MLP neurons of a small language model. Each row is named by its layer, matrix (down: output weights) and neuron, and shows model dimensions 256-383. Each number is 128 + 32 x the weight over its row's rms, rounded and kept within 0 to 255. A neuron's up and down rows have the sign that makes its largest values positive.
A block is one neuron, or neurons of one layer that tend to fire together. After each block is what it responds to, as a language model described it from the Wikipedia text at the highest values.

L4.down912 [ 99 133 136 130  84 116 100 164 123  95 152 162  98 134 148  93 137 133 130 130  89 123  91 160 145 102 106 106 130 156 122 111 143 142 102 121 105 129 165 158  89 161 119  50 191  98 116  98 102 168 139 142 119 102  55 193  99 143 142 171 161 119 193 132 124 119 134 121 140 109 105 106 122 125  80 136 164 119 121 115 118 122 193 123 132 141 175 225 119 103  60  95 126 156  81 104 126 119 114 119 171 122 114 115 115 192 116 134 150 143 157 191 109 166 117 162 100 114 146 127 140 113 112 206 157 134  66 136]
Description: Sports team name endings

L2.down40 [147 108 154  78 149 140 192 146 140 171 141 140 121 113 165 141 100  87 134 165 135  76  71 107 138 135 161 184 114 137 184  95 126 140 136 171 130 152 108 115 125 114 181  96 142 144 142 132 165 150 109 121  84 107 151 174  85 120 117  93  85 121 158 118  99 153 159 153  67 131 163 162 132  99 130 130 126 164 182 183 188 160 117 150 119 138 125 103 152 125 173 100 180 132 115  85  64 122  91 110  63 145 100 136 148 120 163 120 150 150 105 113 116 196 167 153  67 124 110 147 166 196 153 145 133 124  97 131]
L2.down228 [157  63 168  70 127 130 130 155  89 170 140 166 151 149 116  88 132 136 141 137 141 152 100 146 128  99 163 108 115  93 104 199 108 170 165 120 110 114 129 141 116 165 157 106 117 115 140 116  78  61 121 118 138 127 177 121 133 103 117 132  82 144 145 148 181 111 116 145 141 132 152 112 103  82 152 174 109 190 154  86  70 136 128 162 100 133  99  83 105 127 146 160 166  71 105  98 105 180 120 108 116 128 135  91 162 177 170 166  80 116 188 131 167 134  62 209 139  88 114  90 107 133  86 132 158  69 141 121]
L2.down437 [134 120 155 176 140  96 167  86 154 149  88 146 174 117 154 163 138 134 132 115 174 100  72 105 135 113 162 182  87  88 150  90 158  95  82 153 129 166 132 147 125 162 133 105 139  95 112 146 156 118 171  89 105 136 128 174 171 186 133 130 134 142 144 117 174 158 162 160 106 159 103 137 142 131 128 125 101 142  92 145 145 149 117  97  82 113 186 146 109 110 181 135 121 164 152 139  96 122 166 111 114 131 112 137 141 102 162 123 103  96 115  60 150 122 152 123 146 136 101  85 107 104  76 167 147 134 121  97]
L2.down575 [ 71  74 187  49 178 130 178 148 129 149  89 165  95 125 189 131  99  75  82  74 161 124 143 115 144 112 153 118 123 181 173 185 176 164  91 142  96 176 142 141 137 150 150 136 116 159 148 120 127 121 107 109 121  82 154 136 120 115 157 123 144 118 144 102 123 128 198  99 104 171 115 119  89 117 113 179  53 131 209 114 157  95 174 128 103  85 130 106 118  81 152  71 138 127 165 128  88 148 169 179  51 125 174 107 168 120 117 123 110 148 139 110 198 166 100 111 137 127 125 155 139 169 116 143 156  89 109 174]
L2.down620 [111 154 134 169 138 124 121  83 118 103 115 150 161 146 120 144 112  92 185 144 119 113 120 105 136 163  97 151 142  85 201 134 130 109 119 102 137 149 164 123 136 173 143 122 173  93 135 154 113  97 134 129 139 112 139 120 185 130 128 110 192 151 171 149 132 146 151 129 135  88 142 120 172 117 104 113 149  80 187  85 183 159 160 153  85  89 105 111 150 124 173  60 110 158 165  80 161 132 154  74 114 144 133 146 132 118 165 130 129 140 141 111  90  86 112 197 171 108 210  58  49 126  93 198  95 106 157 127]
L2.down739 [123 134 133 176 101 148 196 123 145 173 130 158 133 142 139 154 137 115 118  57 108 101 144 166 153 166 182  77 114 111  83 100 113 109 122 126 100 138 136 122 156 148 171 144  87 112 116 152 150 115  80 149 128 123 158 144 160 117 157  97 164 220 105  68 107 102 126 108 132 140 169 134 170 130  94 106 165  98  92  85  83  48 162 124 162 131 175  99 162 120  97 157 118 168 133  84 167 123  99  87 108  24  80 148 131 118 172  89 158  88 135  85  81 128 215  69  63 135 138 137  75 113 113  90 150 131 110 106]
L2.down890 [123 122 152 150  79  98  94 105 114 152 147 125  90 177 161 108 140 132 133 176 176 145 104 150 204 147 107 117 104 147 132 104 123 114 111 175 162 103 137 132  97 162 106 115  83 151 132 110 130 126 112 106 103 133 156 128  85  89 113 166 151 120 105 154 122 153 129 115 180  73 173  79 119 139 148 170 120 134 120  83 136 171 113 104  73 136 152 118 129  87 207  91 109 123 141 153  93 114 190 156  91  65 151 154 116 142 207 162 128 150 166 134 150 181  56 168 109  51 145 119  83 174 121  72 106 101  86 119]
L2.down994 [142 166 152 164 133 133 187  85 124 122 109  72 110 151 202 133 129 120 185 152 139 117 143 109 123  86 173 153 121 126 119 115 120 123  55 125 153  86  69 106 156 126 141  52 136 144 133 147 178  83 134  90 148  83 139 141 137 127 148  96 113 150 102 165 147 141 135 146 102 107 213 140 113 102 135 138  60 111 176  75 122 140 116 149 137 195 102 143 103 182 119 137  70  63 177 158 103 150  87 121  91 100 120 140 120  98 109 127 170 106 204 128 154 164 194 185 151  90  93 148  86 129  84 186 111  68  67 113]
Description: Comparison and naming links

L3.down107 [146 137  71 160 144  95  77 139 116 132 121 148  85 135 110  92 147 164 103 131 123 143  91 162 132 113 131 147  71 139  42  89 136 136 135 125 113 172 142  63  88 121 138 187 107 164 164 161  97 114 150 176  57  98 157 123 129 119  70 185 132 109 138 179 129 150 169 181 166 110  78 120  85 119 138 135 162 149  65 193 137  78  46 130 129 191 100 111 137  83 133 168  74  99 109 152 167 159  89 163  89 115 192  70 190 160 126 125 174 119 143 133 123 120 178 119 135 110 197 122 154 126 117 153 153 116 120 113]
L3.down127 [127 129 119 114 130 144 150 160  85 156 131 137 122 114 101 120  90 155 132 104 147 159  86  76 131 109 151 141 133 110 122 160 138 167 102  76 169 139 120 148 118 170 160 134 125 151 120  94 138 141 140 117 115 149 122  72 151 103 141 138 173  93 103 166 107 123  73 145 178 147  95 151 162 107 121 129 138  95 113 140 127 146  69 120 114 126  66  86 166 178 145 130 127 113 109 117 133 134 119 138 120 168 128 137 141 196 171  89 201 157 126  95 175 160 131 114  60 103  65 180 125 110 144 145 177  57 136 133]
L3.down240 [108 115  66 143  97 113 120 104 141 170 108 145 140 117 120 108  80 122 119 119 131 167 147 119 120 140  63 142 145 155  88 155  88  95 131 104 105 127  94 101 136 126  80 113  69 118 168 130 152 161 103 106 152 144 109 152 104 152 102 164 143 113 126 126 105 166 135  78 157 202 168 151 130 139 118 119 106 109 105 150 147 152 117 164 145 170 121 104  85  81 116 128 122 137  88 126  82 138 124 105 131 128 113 160  95 122 108 140 112 101 143 139 110 146 119 122  70 147 131 231 180 159 145 128 131  88 109 112]
L3.down368 [127  84 108 163 113 145 119 129  52 169  99 136  84 107 128  89 158 122 193  77 143 152 138 152 107 140 179  81 137 100 150 134 106  94 156 110 127 163 166 125 119  68  95 111 170 173 115 116 136 168 151 122 115 136 173 149 122 194  77 179 135 179 149 128  78  54 191 127 123 124 143 153 166 105 177 142 107 169 149 176 166 189  62 159 160 127 109 110 201 105 119 104 105  78 132 120 105 128 147  88 183  86 119 108 168 114  68 102 143 118 171 130 126 137 125  91 117 165 122 167 135 135  58 103 127  90  78 187]
L3.down467 [208 120  80 136 102 136 122  95  89 156 148 162 113 121 138 137 161 175 139 132 102 138 142 101 109  89 163 112 112 129 108  91 130 151 127 181  80  88 109 120 147 149 103 126 160 157 139  95 156 112 176 141 175  54 145 110  64 136  99 129  92  92 173 167 167 112 152 161 155 185 143 131 146 133 100 133 128 175 145 150  82 121 109 151 133 149 118 137 155 156  94 171 119  74 143 138 124  97 131 122 155 131 142 186 124 125  82 107 189 148 159 124  96 167 118 134  98 154 197 184 127 101 104 118 127 103 116 132]
L3.down476 [120 104 124 150 139 108 101 106 161  91 116 144 157 186 109  56 142 132 154 129  95 182 178  86  79 119 137 132 113  94 135 176  64 111 134 139 106  66  95 150 130 151 131 121 131 193  85 155  95 171 128 106 147 135 107 142 145 157 163 173 135 133 140 102 104 108 120 139 116 189 183 116 203  87  52  97  40 148 134 119 132 113 116  92 130 128  92 134 151 104  72 141 171  90 157 128  87  81 162 104 136 120 151 129 116 170  84 156  84 152 128 144 126 146 142  88  95 150 153 182 138 109 155 173  98 132  73 116]
L3.down736 [ 91 119 199 117 166  97 113  88 102 198  86 114  74 132 148 126 109 135 131 118  99  71 120 193 145 106 103 126 141 162 114 138 100  54 102 139 102 123 128 127 135  97 151 146 144 205 134  87 112 124 151 138 111 138 110 183 133 109 216 181  99 120 123 135  93 102 167 161 126  88  83 101 169 101 135 120  95 209 131 156  99  78 117 125 107  94 110 130 163 138  94  95 138 136 167  88 128 146 152 132 140 126 128 105 125 125 106 132 145  92 159 161  67 129 125  84 142 116 154 155 136 129 132 133 135 100 129 174]
L3.down776 [140 126 104 148  80 126 123 120 159 167 125  85 149 115 120  99  99 151 182  99 107  95 156 125 139 120 115 122 196 131 109 141 188 126 196 109 115 153 142 102 172 119 111 111  82 150  95  94 130 188 116  85 134 132 154 127  93 163 137 143  96 142 188 103 114 114 106 190 135 152 170 124 162 179 142 104 126 165 128 102 145 157 103 203 137 160 140 103 136 167  86 124 190  86 168 101 167 134 117 145 183 181 122 168 115  75 110  67 162 107 118 110 126 140 140  99 108 131 139 180 161 153 136 160 119 146 135 153]
Description: Word-initial "for" fragments

L2.down66 [114  89 161 149  53 134 131 135  83 134 111  80 146 104 144  71 122 165  93 104 151 141  94  91 141 169 146 155  70 106  90 113 113 153 155 122 129  96  90 104 142 129 171 152 160 108 112 116 130 132  71 158 141  95 144 143  75 154 100 121 103 171 108 138 156 133  67 117 127 171  87  96 167 131 165  87 186  63 139 156 157 126  61 153 146 116 136  54 132 115 154 139 112 162 100 147 126  97 105 142 146 117  86 157 144  91  77 167  97 135 109  78 149 123 127 123 143 158 142 115  88  75 124 126 149 106 123 154]
L2.down356 [ 61  63 164  95 115 139 144 176 152 107 113 191 146 116 161 159 157  95 135 147  95 181 121 168 158  76 149 157  93  49 110 162  74 164 132  80 142 147 125 130  95 145 127 125 149 122 128 126  78  94 140 173 103 142 155 152 125 109 124 156 161 150 126 116 153 129 162 146 115  80 188  95 134  87 155 119 106 177  51 111 131 102 103 129 161 160 102 137  82 139 161 148  91 169 129 141  99  92 101 151 166 151 134 122 102 137 165 150 107 119 150  86  80 132 153 173 155 132 157 143 141 121  58 122 141 173  90 111]
L2.down417 [127 132 162 130 156 121 120 130 145 145  93  61 122 146 160 112 159  73 109  42 161 173 173  84 129  95 119 164 136  91 117 129  93 193 148 131  96 118 117 107 145 145 135 192  99 173  85 198  81 105 133 125 148 114 103 118 100  59 106 135 133 128 150  70 143 117 131 182 136 166 115  75 121 142 135 120 158 116  67 135 130  89 111  79 185 153 131 134 108 158 105 121 123 147 124  62 102 158 119  99 152 138  65 106 126 136 111 134  87  73 167 122 134 106 189 175 140 153 104 178 122 127 100 139 135 123 167  88]
L2.down510 [127 156 169 154  82 110 121 122 118 162 145 122 105 117 163 134 120  38  77  90 127 151 100 152 163 148 219 137 103  78  90  92 116 134  51  48 109  83 152  84 138 127 118  96 160 128 113  90  87 155 135 154 150 125 113 152 110  99 171 179 126 152 107 125 171  90 158 117 119 181 107 150 135 118 108 174 105 115 139 119 124 124 166 176 113 146  97 157 125 121 105 160  94 130 105 102  71 143  70 168  87  79 133 144 134 121 159 135 174 184 133  97 196 142 138 106 130 121 154 145 130 155  90 163  80 117 107 113]
L2.down594 [143 133 198  94  75 130  98 175 117 195  50 146  71 162 133 142 128 147 155 128 130 134 120 117 149  99 104 126 132 119  90 112 123 136 125  83 128  76 168 143 212 152 111 127  86 105 128 104 130 132 138 155 164 106 104  48 148 165 157 126 139 136 118 111 121  98 134  61 130 233 134 154 108  82 123 121 185 113 159 117  87  89 125 140 116 148 172 115 110 139 115 132 131 143  91 108 107 134 132 225  95 166 134 147  78 127 123 164 134 131 118 148 127 155 149 108 130 132 134 140 156 151 160 135 122 147 121 163]
L2.down642 [ 82 146 132 100  81 141  99 129  79 131 145 125 118  83 143 158  68 147 169 108 117  98 168 128 143  53 198 128  77 127 128 150 103 138 189  81 132 113 118 149  90 126  90 139 157 100 139 147 112 104 124 168 177 108 143 120 187 119  99 110 145 125 137 113 128 155 142 112 151 125 120 101 119 142 115  87 167 107 156 122 158 126 160 175 101 174 119  95 168 110 134 115 132 180 184 113 159 103  75  71 144 144 118  68 119 136  85 101 182 130 164 106 159  76 172 101 133 180 167 152 107 113 102  68 112 139 181 171]
L2.down665 [ 98 126 111  44 114 119  93 172 140 100 143  82 156 159 163 192  88 138 135  99 102  90 126 131  86  43 123 142 102  68 123 138 148 181 180 110 159 114 143 105 122 161 122 109 154 172 158  71  66 147 156 111  94 104 189 153  81 126  99  96 133 107  81 116 130  99 108 131 163 138 124 127 188 108 119  69 167 175  86 139 138 107 143 136 171 166 127 151 126 125 102 128 152 142 102 166 119 145 133 170 148 101 178 182 148 138 177 124 135 109 151 106 155  97 164 164 151 136  89 160 164 168 138 139 150 105  70 167]
L2.down724 [134 138 168 150  66 134 148  87 160 159  88 116 136 121 133 112  40 102 172  91 133 146 162 102 136 107 155 149 120 113 132 165  80 133 213 148 154 138  98  89 141 118 164 118 120 184 128 172 115 132 173 163 112 136 167 138 149 103 169 106 156 152 162 142 124 176 143  93 131 179 148 144  61 159  89 145 118 156 164  51 117 150 147 164  94 119 155 146 100 149 112  73 130  89 135 121 160  94 130 114 144 125 123 123  68 188 125 139 193 102 135  65 131 106 115 160 149 124 122 136 106 167 126 109 125 117  92 180]
Description: Linking preposition "with"

L3.down27 [119 154 179 120  83 108 165  68 146 162 124 147 155  58 167 102 148 120 145 148 147  96 153 151 135 153  88  75  85 146 104 128 109 116 146 162 127 173 148 115 123 101 107 137 122 104 142 126 120  72 109 160 158 106 141 140 181 126  60 151 171 194 103 151  97 134  89 144 147  95 173 160 153 133 123 131 137 142 187 132 103 123 102 117 139  97 138 168 154  95 102 119 126 100 140  91 128 121 107 134 170 115 136 104 166 126 148 131 166 175  94 100 103 148 142 150  82 120 129 156 138 123  65  69 186  87 138 107]
L3.down174 [119 148 234 127  84 137  96 150  87 121 139 111 105 102 128 117 140 182 155 153 106 115 188 121 128 155  92  97 165 120 113 125  96  84 145 144 137 106 172  97 135 155 164 143 158 121 162  96 125 137 187 123 123 152 106 122 133 138 105 177 125 109 105 110 140  74 136 118 199 107 117 139 136 112  60  84 156 196 165 103 107 132 150  35 148 146 139 194  91 117 102  95 110 100 154 168 153 150  90 106 163 145 126 143 184 145 137 119 169 136 106  94 112 139  99 171  99 127 127 165 124 169 113 172 200 101 126 133]
L3.down211 [162  84 184 106 162 177 137 135 145 146 130  46 105 149 113  92 128  81 114  88 106 109 138 152  82 151 120  90  69 120 139 144 105 113  94 160 178 196 164 155 148 109 141 100 205 149 108 132 110 141  99  68  87 123 214 106 113 126 139  83 101  97 107  97 161 105  82 157 161 122 112 158 109 134 173 181 146  88 132 113 139 163  91 112 108  60  97 118  81 173 187 137 131 139 110  98 117 144  84 138  80  99 119 141 168 153 132 175 127  93 165 106  66 122 130 158  90 105 124 172 147 130 109 138 126 168 208 141]
L3.down214 [141 193 148 117 128 138 117 124  78 130 111 131 118 173  78  89 185 137  75 138 154 125 117  94 131 106 137 173  95 119 173 120  78 129 158 215  87 165 142 136 131  70 101 134 125 128 132 111  92 143  97  95 120  98 101 151 142 199 124 152 123 138  85 129 100 154 158 148 101 118  91  96 195 101  98 148 148 136 134 135  81 150 154  83 122 127 102 170 120 141 100 118 143 118 105 145 184 157 109  91 166 157 118  42  83 143 103 116 131 171  90 136  90 101  97 138 147 148 108 163  72  69 117  68 159 152 139  70]
L3.down343 [116 120 211 128 123 146 119 146 130 138 121 136 107 137 107 117 182 131 130  98 126 111 155 150 150 138 144 199 124 149 132 111 118 151 118 149 112 128  84 128  80  39 178 110 164  89  96  73 136 130  59 141 136 156 191 183 155  68 111  70  86 174 161 151  85 102 180 106 110 148  99 113  91 107 144 107 155 108 146 119 146 182 159 122 144 165 156 104 158 187 107  96 109 124 139 132 137  73 214 107  83 122 100 106 151  85 108 143 178 111 141 142 154 171 100 140  97  83 134 164  89 152 157 110 105 108 129 133]
L3.down358 [155 133 146 107  97 100 117 229 114 112 145 136 112 128 141  88 123 166 152 168 116 119 117 116 136 129 151 102 138 135 134  80 153 156 154 133 189 131 152 115 104 135 190 159 134 111  77  97  86 120 199 102 158 138 159 114 142  98 128 157 129 136  94 178 122 131 112 123 118 102 106 104 150 105 153  89  82 158 140 126  93 117 150 110 119 118  88 122 125 111 107 129 164 144 144 111 163 170 150 143  95 170  84  35  99 118 134 130 114  74 192  60 124  81 133 117  91 146 140 137  97 128 135 170 129 149 142 116]
L3.down857 [107 138 163 105 157 169 133 121 105 170 162 119 132 100 149  92  77 125 133 136 172 116  86 189 163 158 153  84 143 165 127 184 111 156 120 145 156 184 130 108 177 115 222  95 190 102 156 146 109 119 148 172 165 112 151 127 104  97  95 140 109 121 150 150 118 115 122 103 117 107 109 116 101 118 180  93 127 100 170 111 149 148 139 214 119 112 154 196  54 102 171 106 131  93 113 143 106 107 138 111  41  69  68 109 122  67 119 117 184  88  83 133 104 137 120 170 110 118 104 199 120 123 127 116 125  72 113 110]
L3.down907 [ 69 174 103 102 195  81 155 136 127 139  78 128 109 138 110 119  63 123 147 100 137 128 146 110  91 140  79 146 103  81  34 151 142 111 156  85  82 169 124 130 141 104 123 131  64 128 115 133 125 122 128  94 108 118 177  79  72 129  94 157 162 193 138 160 131 109 123 159 105 194  94 157 173 106  87  92 149 130 123 141 129 156  94 106 123  96  77 198 182  89 129 129 130  98 185 145 134 140  81 133 149 118 147 161 177 150  92 176 157 108  53  60  80 117 121 173 136 139 115 124 146 129  88 142 139 127 109 107]
Description: Name and title endings

L4.down311 [149 118 186  97 117 132  50 155  77 133 126 152  85 212 128 126 128 107 141 148 147 139 117 165 101 106  88 125 120 126  94  94 139 130 104 166 114  66 157 133 143 135 116 111 143 153 159 142 129 130 122  76  74 169 111  81  99 125 168 128  80 108 105 105  89 127 161 143  97  91  87 111 134  75 158  87 118 126  81 142 136  85 127 142 139 156  91 141 102 162 124 164  91 174 175  87 157 111 171 105 138 135 135 170 147 143 123 161 117 133 171 227  87 133 191 128 151 148 110  55 129 131 148 150  90 150 159 166]
Description: Clause-opening comma before interruption

L3.down138 [109 107  84 144 155  88 113 125 115  92 124 116 120 121 131 125 146 117 144  78  84 120 151  94 100 148  86 108  77 137 115 117 181 120 138 154 108 125  76 112  97 109 166 136 106 103 179 107  61 127 123  95 147 106 200 211  90 105 148 183 137 114 176 119  91 150  70 133 120  97 181  78 147 121 147 125 167 163  99 167 203  95  91 169 110 118 171 158 118 157  93 111 112  93 107 160 131 169  99 161 132 103  67 105  91 128 105 132 136 147 182  81 141 151  88 188 134 100 172 168 106 118 126 188 144 170 161 127]
L3.down273 [ 63 128 126 126 140 174 108 146 184 117 104 185 124 189 140 123 143 159 208 169 141 134 182  99 145 142 109  84 147 139 119 146 167 149 109 112 126 132 147 149 151 165 153 117  86 113 155 126  81 122 105 201 188 195 194  64 152 118 141  75 113  91 130 124 127 202 118 151 117 150  87 166 121  77 143 223  89 130 173 149 127 109  66  75 122 135 168 112  60 116  76 155 113 101 103 130 126 148 140 159 164 105 131 128 137 167  58  78 122  59 116 112 140 145 132 126  61 137 147 127 158 108 143 137 143  80 192 201]
L3.down460 [134  92  79 132 163 139 111  75 147 138 127 117 108 142 122 106 150 113 124 141 135 131 158 110 109  67 145 136 127 163 134 192 153 190 147 142  92  98 117  86 107  68 134 116  97 130 190 157 104 122 111 167 105 104 122 158 120 181 120 129 141 125 148 101 117 104 174 132 129 134 113 107  70 142 144  84  97 175 148 126  83  86 134 128 144 136 103 136 100 128 155 119 105 177 133  83 209 137 172 154 125 186 113  72 134 118 113  93 206  82 123 110 135 151 182 170  98  92 112 186 147 141 119 121 116 162 106 142]
L3.down462 [140 137  97  42 105 114 124 111 106 138 114  47 180 101 130 111 205 127 128 109 104 135 164 114 139 142 104 163 126 138 155 172 195  73 133 162 136 109 170 181 117 152  83 112 167  99 132  94 112  88 138  47 110 112 135 130 183  61 129 119 165  75 107 104 131 136 133  99 108 111 159  97 129 113 148 149 104 116 166 131 127 139 129 139  98  99 102 150 126  94  97 190  51 158 115 162  80 131 177 177 117  77 151 131 129  87 103 127 128 110  92 156 113  53 128  98 112 142 114 119 199  70 140 119 173  96 134 146]
L3.down510 [151  96 144  95  86 126 125 129 104 182 120 130 158 129  93 124 128 146  93 141  90 138 138 145 114  94 133 122 177 163 164 138 104 131 205  91 114 113 127 141  88  76 213 119  99 174  90 146 115 117 212 129 117 111 108 139 119 119  87  96 137  96 142 188 191 125 151 133 130 107 167 104 151 102 102 154 142  75 112 137  83 143 151 118 121 143 136  63 134 100 131 108 149 159 126 129 129 126 138 107 113  80 141 139 185 147 121 108  93 126 120 141 186 121 135  93 135 180 130 124 108 124 129 142 108 187 132 129]
L3.down789 [ 93 119 162 156 185  83 112 135 107 189 152 157 169 143 167 142 115 109 181  69 104 141 134 127 108 138 103 107  69  73 103 142 173 146 165 125  92 147  95 109  76 201 148  83  80 124  89 183 129  95 124 146 127 173 174 112 144  78 112  37 114 104 163 110  98 106  97 137 161 176 141 132 181  87 130 189  69 128 153 140  71 151 151  98  82 163 172 183  70 148 165 143  75 125 129 129 174 175  89 144 141  68 119  75 130 130 127 166 103 168 183  98 129  90 122 110 135 129 124  93  54 131  42  88 160 172 138 131]
L3.down925 [112  59 119 146 139 147 104 131 186  60 161  59 142 103 108 158 113 100 176 156  64 165  81 128 138 164 130 108  99 162 182 158 165 189 153 118 100 115 100  78 106 112 139  78 134 158 176 140 132  95  96 132 140 218 158 149 134 126 141 102 163 107 107 111 115 155 115  83 146 169  86 171 176 107  94 168 155  51 104 103 124 122 159 127 120 141 161 110 132 139  97 108 167 182  70 116 111 141 127 111 117 146 163  88 121 150 121 122 128 152  99  86 107 113 127 116 145 164 114  96 152  94 147 172 104 141 131 179]
L3.down940 [151 117 119  89 140 118 120  85 112 155 126 117 103 110 166  83 109 152 170  91 103  98 110 150 112 178 147 111 136 104 129 157 137 144 161 147 142 170 108 145 105 145 143 156 134 100 120  93 156 127 139 104  85 135 193 133 176 102  97 128 197 103 174 114 117  88 105 175 122 129 141 130 151 136 150 155 165 148 106  92 100 143 174  78 140 128  95 132 153  82 127 146  96 149 146 133 125 123 168  89 144 119 116 149 150  86 152 124 134 116 115 134 106 105 114 136 145 112  92 123 160 148 115 111 110  96 149 142]
Description: Naming-term nouns, word fragments

L2.down332 [ 92 156 172  39 143 175 151 150 152 125 134  78 165 178 137  87 101  94 138 114  90  84 157 144 112 110 102  89 129  72 145  86 162 145 156 107 169 149 155 152 118 102 151 164  90  88 108 166 151 135  76 164 157 121 100 114 135  84 161 144 133 111 120 160 172 105 131 130  91 119 146 128 130 120 138  80  76 128 175 184 115 128 127  86 129 133  69 167  50  75  91 104 116 169 141 148  64 183 138 131 107  93 188 105 218 138 138 126 128 138 153  58 122 158 139 151 160 104  86 130  89 126  95 155 111 114 152 186]
L2.down348 [147 105 138 131 149 138 139 133 132 153 133  99  93 127 137  80 105  84 153 181  82  89 146 177 174 123 191 140 140 123 117  83 117  79 140 128  91 101 167 164 114 113 163 102  47 119 114 164  96 176 187 151  93  77 179 120 127 147  96 158 104 107 155 134 147 137 126 186 102 104 108 140  69 203 120 130 109  76 146  95 132 162 145 135 112 102 107 197 109 117 163 125 191 118  89 100 135 163 115 152 138 165  69 147 135 147 132 196 190  94  69 122 156 146 121 114 134 114  98 152 114 124 124 150 156  70 146 151]
L2.down386 [ 68 156 134 128 104  93 148 126 223 122 105 124 116  74 105 111  93 140 161 114 142  67 104 153 111 126  67  77  99  84 124 141 167 136 190  95  99 109 173 134 130 104 183 132 203 154  79  95 167 108 136 106  84  98 200 149 107 124  84 134 148 222 179 153 173 155 116 156 156 137  92 159 161 143 148 140 142  97 121 106 107 143 109 163 143 191 138 107  94 119  90 134 152 124  82 144 174 143 185 126 216 124  96 168 162 152 157  69  94 113  90 142 109  72  80 128 161 106 118 152  94 145 110 140 156 126 151 149]
L2.down429 [ 78 137 201 124 143  70 143 148  90  95 141 165 112  81 147 102 108  89 143 169 124  69 122 169 167 130 117 124 126 158 111 121 147 101 113 174  81  95  75 117  79 150 105 136 134  78 169 149 181 172 112 156  67 142 122 118 111  86  55 125 161 164 154 114 152 122 118 151 175 182  26 142  97 143  94 136  29  96 140 166 171 151 165  75 162 138 154 131 110 102 157 141 167 133  93 180  86 154 161  82  89 102 122  97 182 116 181 154  66 158  99 124 109 187 105  99 104 145 156 170 116 162 167 135 201  93 143 170]
L2.down560 [166 134 155  96 147 196 119 116  89 169  89 105 133 100 121 128  84 102 170 163 104 140 180 158 155 102  74 100 141 162 127 105 149 138 106 147 139 190 129 148 153 155 118 159 102  89 147 130 174 128 124 162  72  79  90 151 138  87  73 194 119 129 165 117  96  82 168  81 111 128 105 124 165  89 127 132 210 153 108 136 154 146 187 123 183 137 138 170 125 152 100 141 135 153 102 143  95  97 160 143 160  81 150 160 142 171 158 110 134  82  72 130 126 166 195 111 146 173 168 137 109 150 134 116 173 112 183 139]
L2.down767 [ 58 164 164 120 135 146 164 131 145 128  74 142  95  57  87 118  81  80 138 163 138 115 173 118  54 123 110 186 147 115  63 122 115 143 106  57 147 116  94  66 147 135 137 127  99 164 124 128 150 112 147 123 105 111 112  97 140 130 106  84 139 118 183  96 106 133  71 158 168 207 127 106 140 138 165 133 119 135 143 150  92 128  98  62 104 101 121 109 147 141 140 167 125 159 129 124 128 124 145 177 154 102 120 126 135 141  59 103 131 180 189 122 129 145 175 159  96 125 160 149 130 119 130 130  87 105 177 136]
L2.down1000 [ 60 177 115  84 135 110 150 157  91 125 124 182 108 107 166 122 124 120  75 161 134 121 123 168 140 170 119 120  79 138 136 143 152  91 118 110 158 154 123 123  96  77 172 168 117 105 181  96 105  78  96 109 147  90 133 128 136 127  86 132 109 104 130 121  82 150 112 113 133 109  91 174 221 134 105 129 123 131 162 135  59 137 151  83 154 125 126 175 151 123 103 123  85 121 115 140 166 108 115  82  98 108 114 117 182 120 157 172 154 146 152 106 123 123 176 189 160 173  82  95 144 164 126 113 188 150 148 180]
L2.down1015 [ 96 144 105 174 162 131 152 113  83 110 124 112 117  92  91 133 104 188 139 103 120  79 114 133 164  97  79 122  86  71 152 156 125 129 136 143 124 125 134 189 127  86 103 126 148 135 205  81 152 126 136 136  49 165 134 107 127 160 151 162 135 129 155 133  93 110 111 155 105 149  86 158 188  78 123 154 159 141 121 144 107 154 201 135  74  72 105 128 137 124  42 116 145 101 134 155 117 105 112  83 139  75 124 155 181 116 130 165 120 157 137 161 109 128 185 103  91 160 129 137  94 141 127 119 153 184  79 106]
Description: Closing quotes, chart headers

L4.down630 [145  99 150 100 136 147 161 125  89 142  96  85 112 109 175  98 111 141 142  78 143  81 118  85 115  99 155 157 191 144 138 149 140 142  88 125 127 155  89 136  93 181 111 172 111 130 149 101 111  94 147 114 190 110 212 158 110 122 160 124 159 128 126 135 157 106 139 146 138 103 186  97 146 174 112  93 135 132 176  91 109 182 183 126  95 155 181 178 110 167 128 117 134  60 148 126 110 152 118 118  81  71 113 108 152  90 144 116  77 136 192 102 168 155 135 133  87  95 114 114 129 123  95 114 134  86 102 127]
Description: Name/term introducers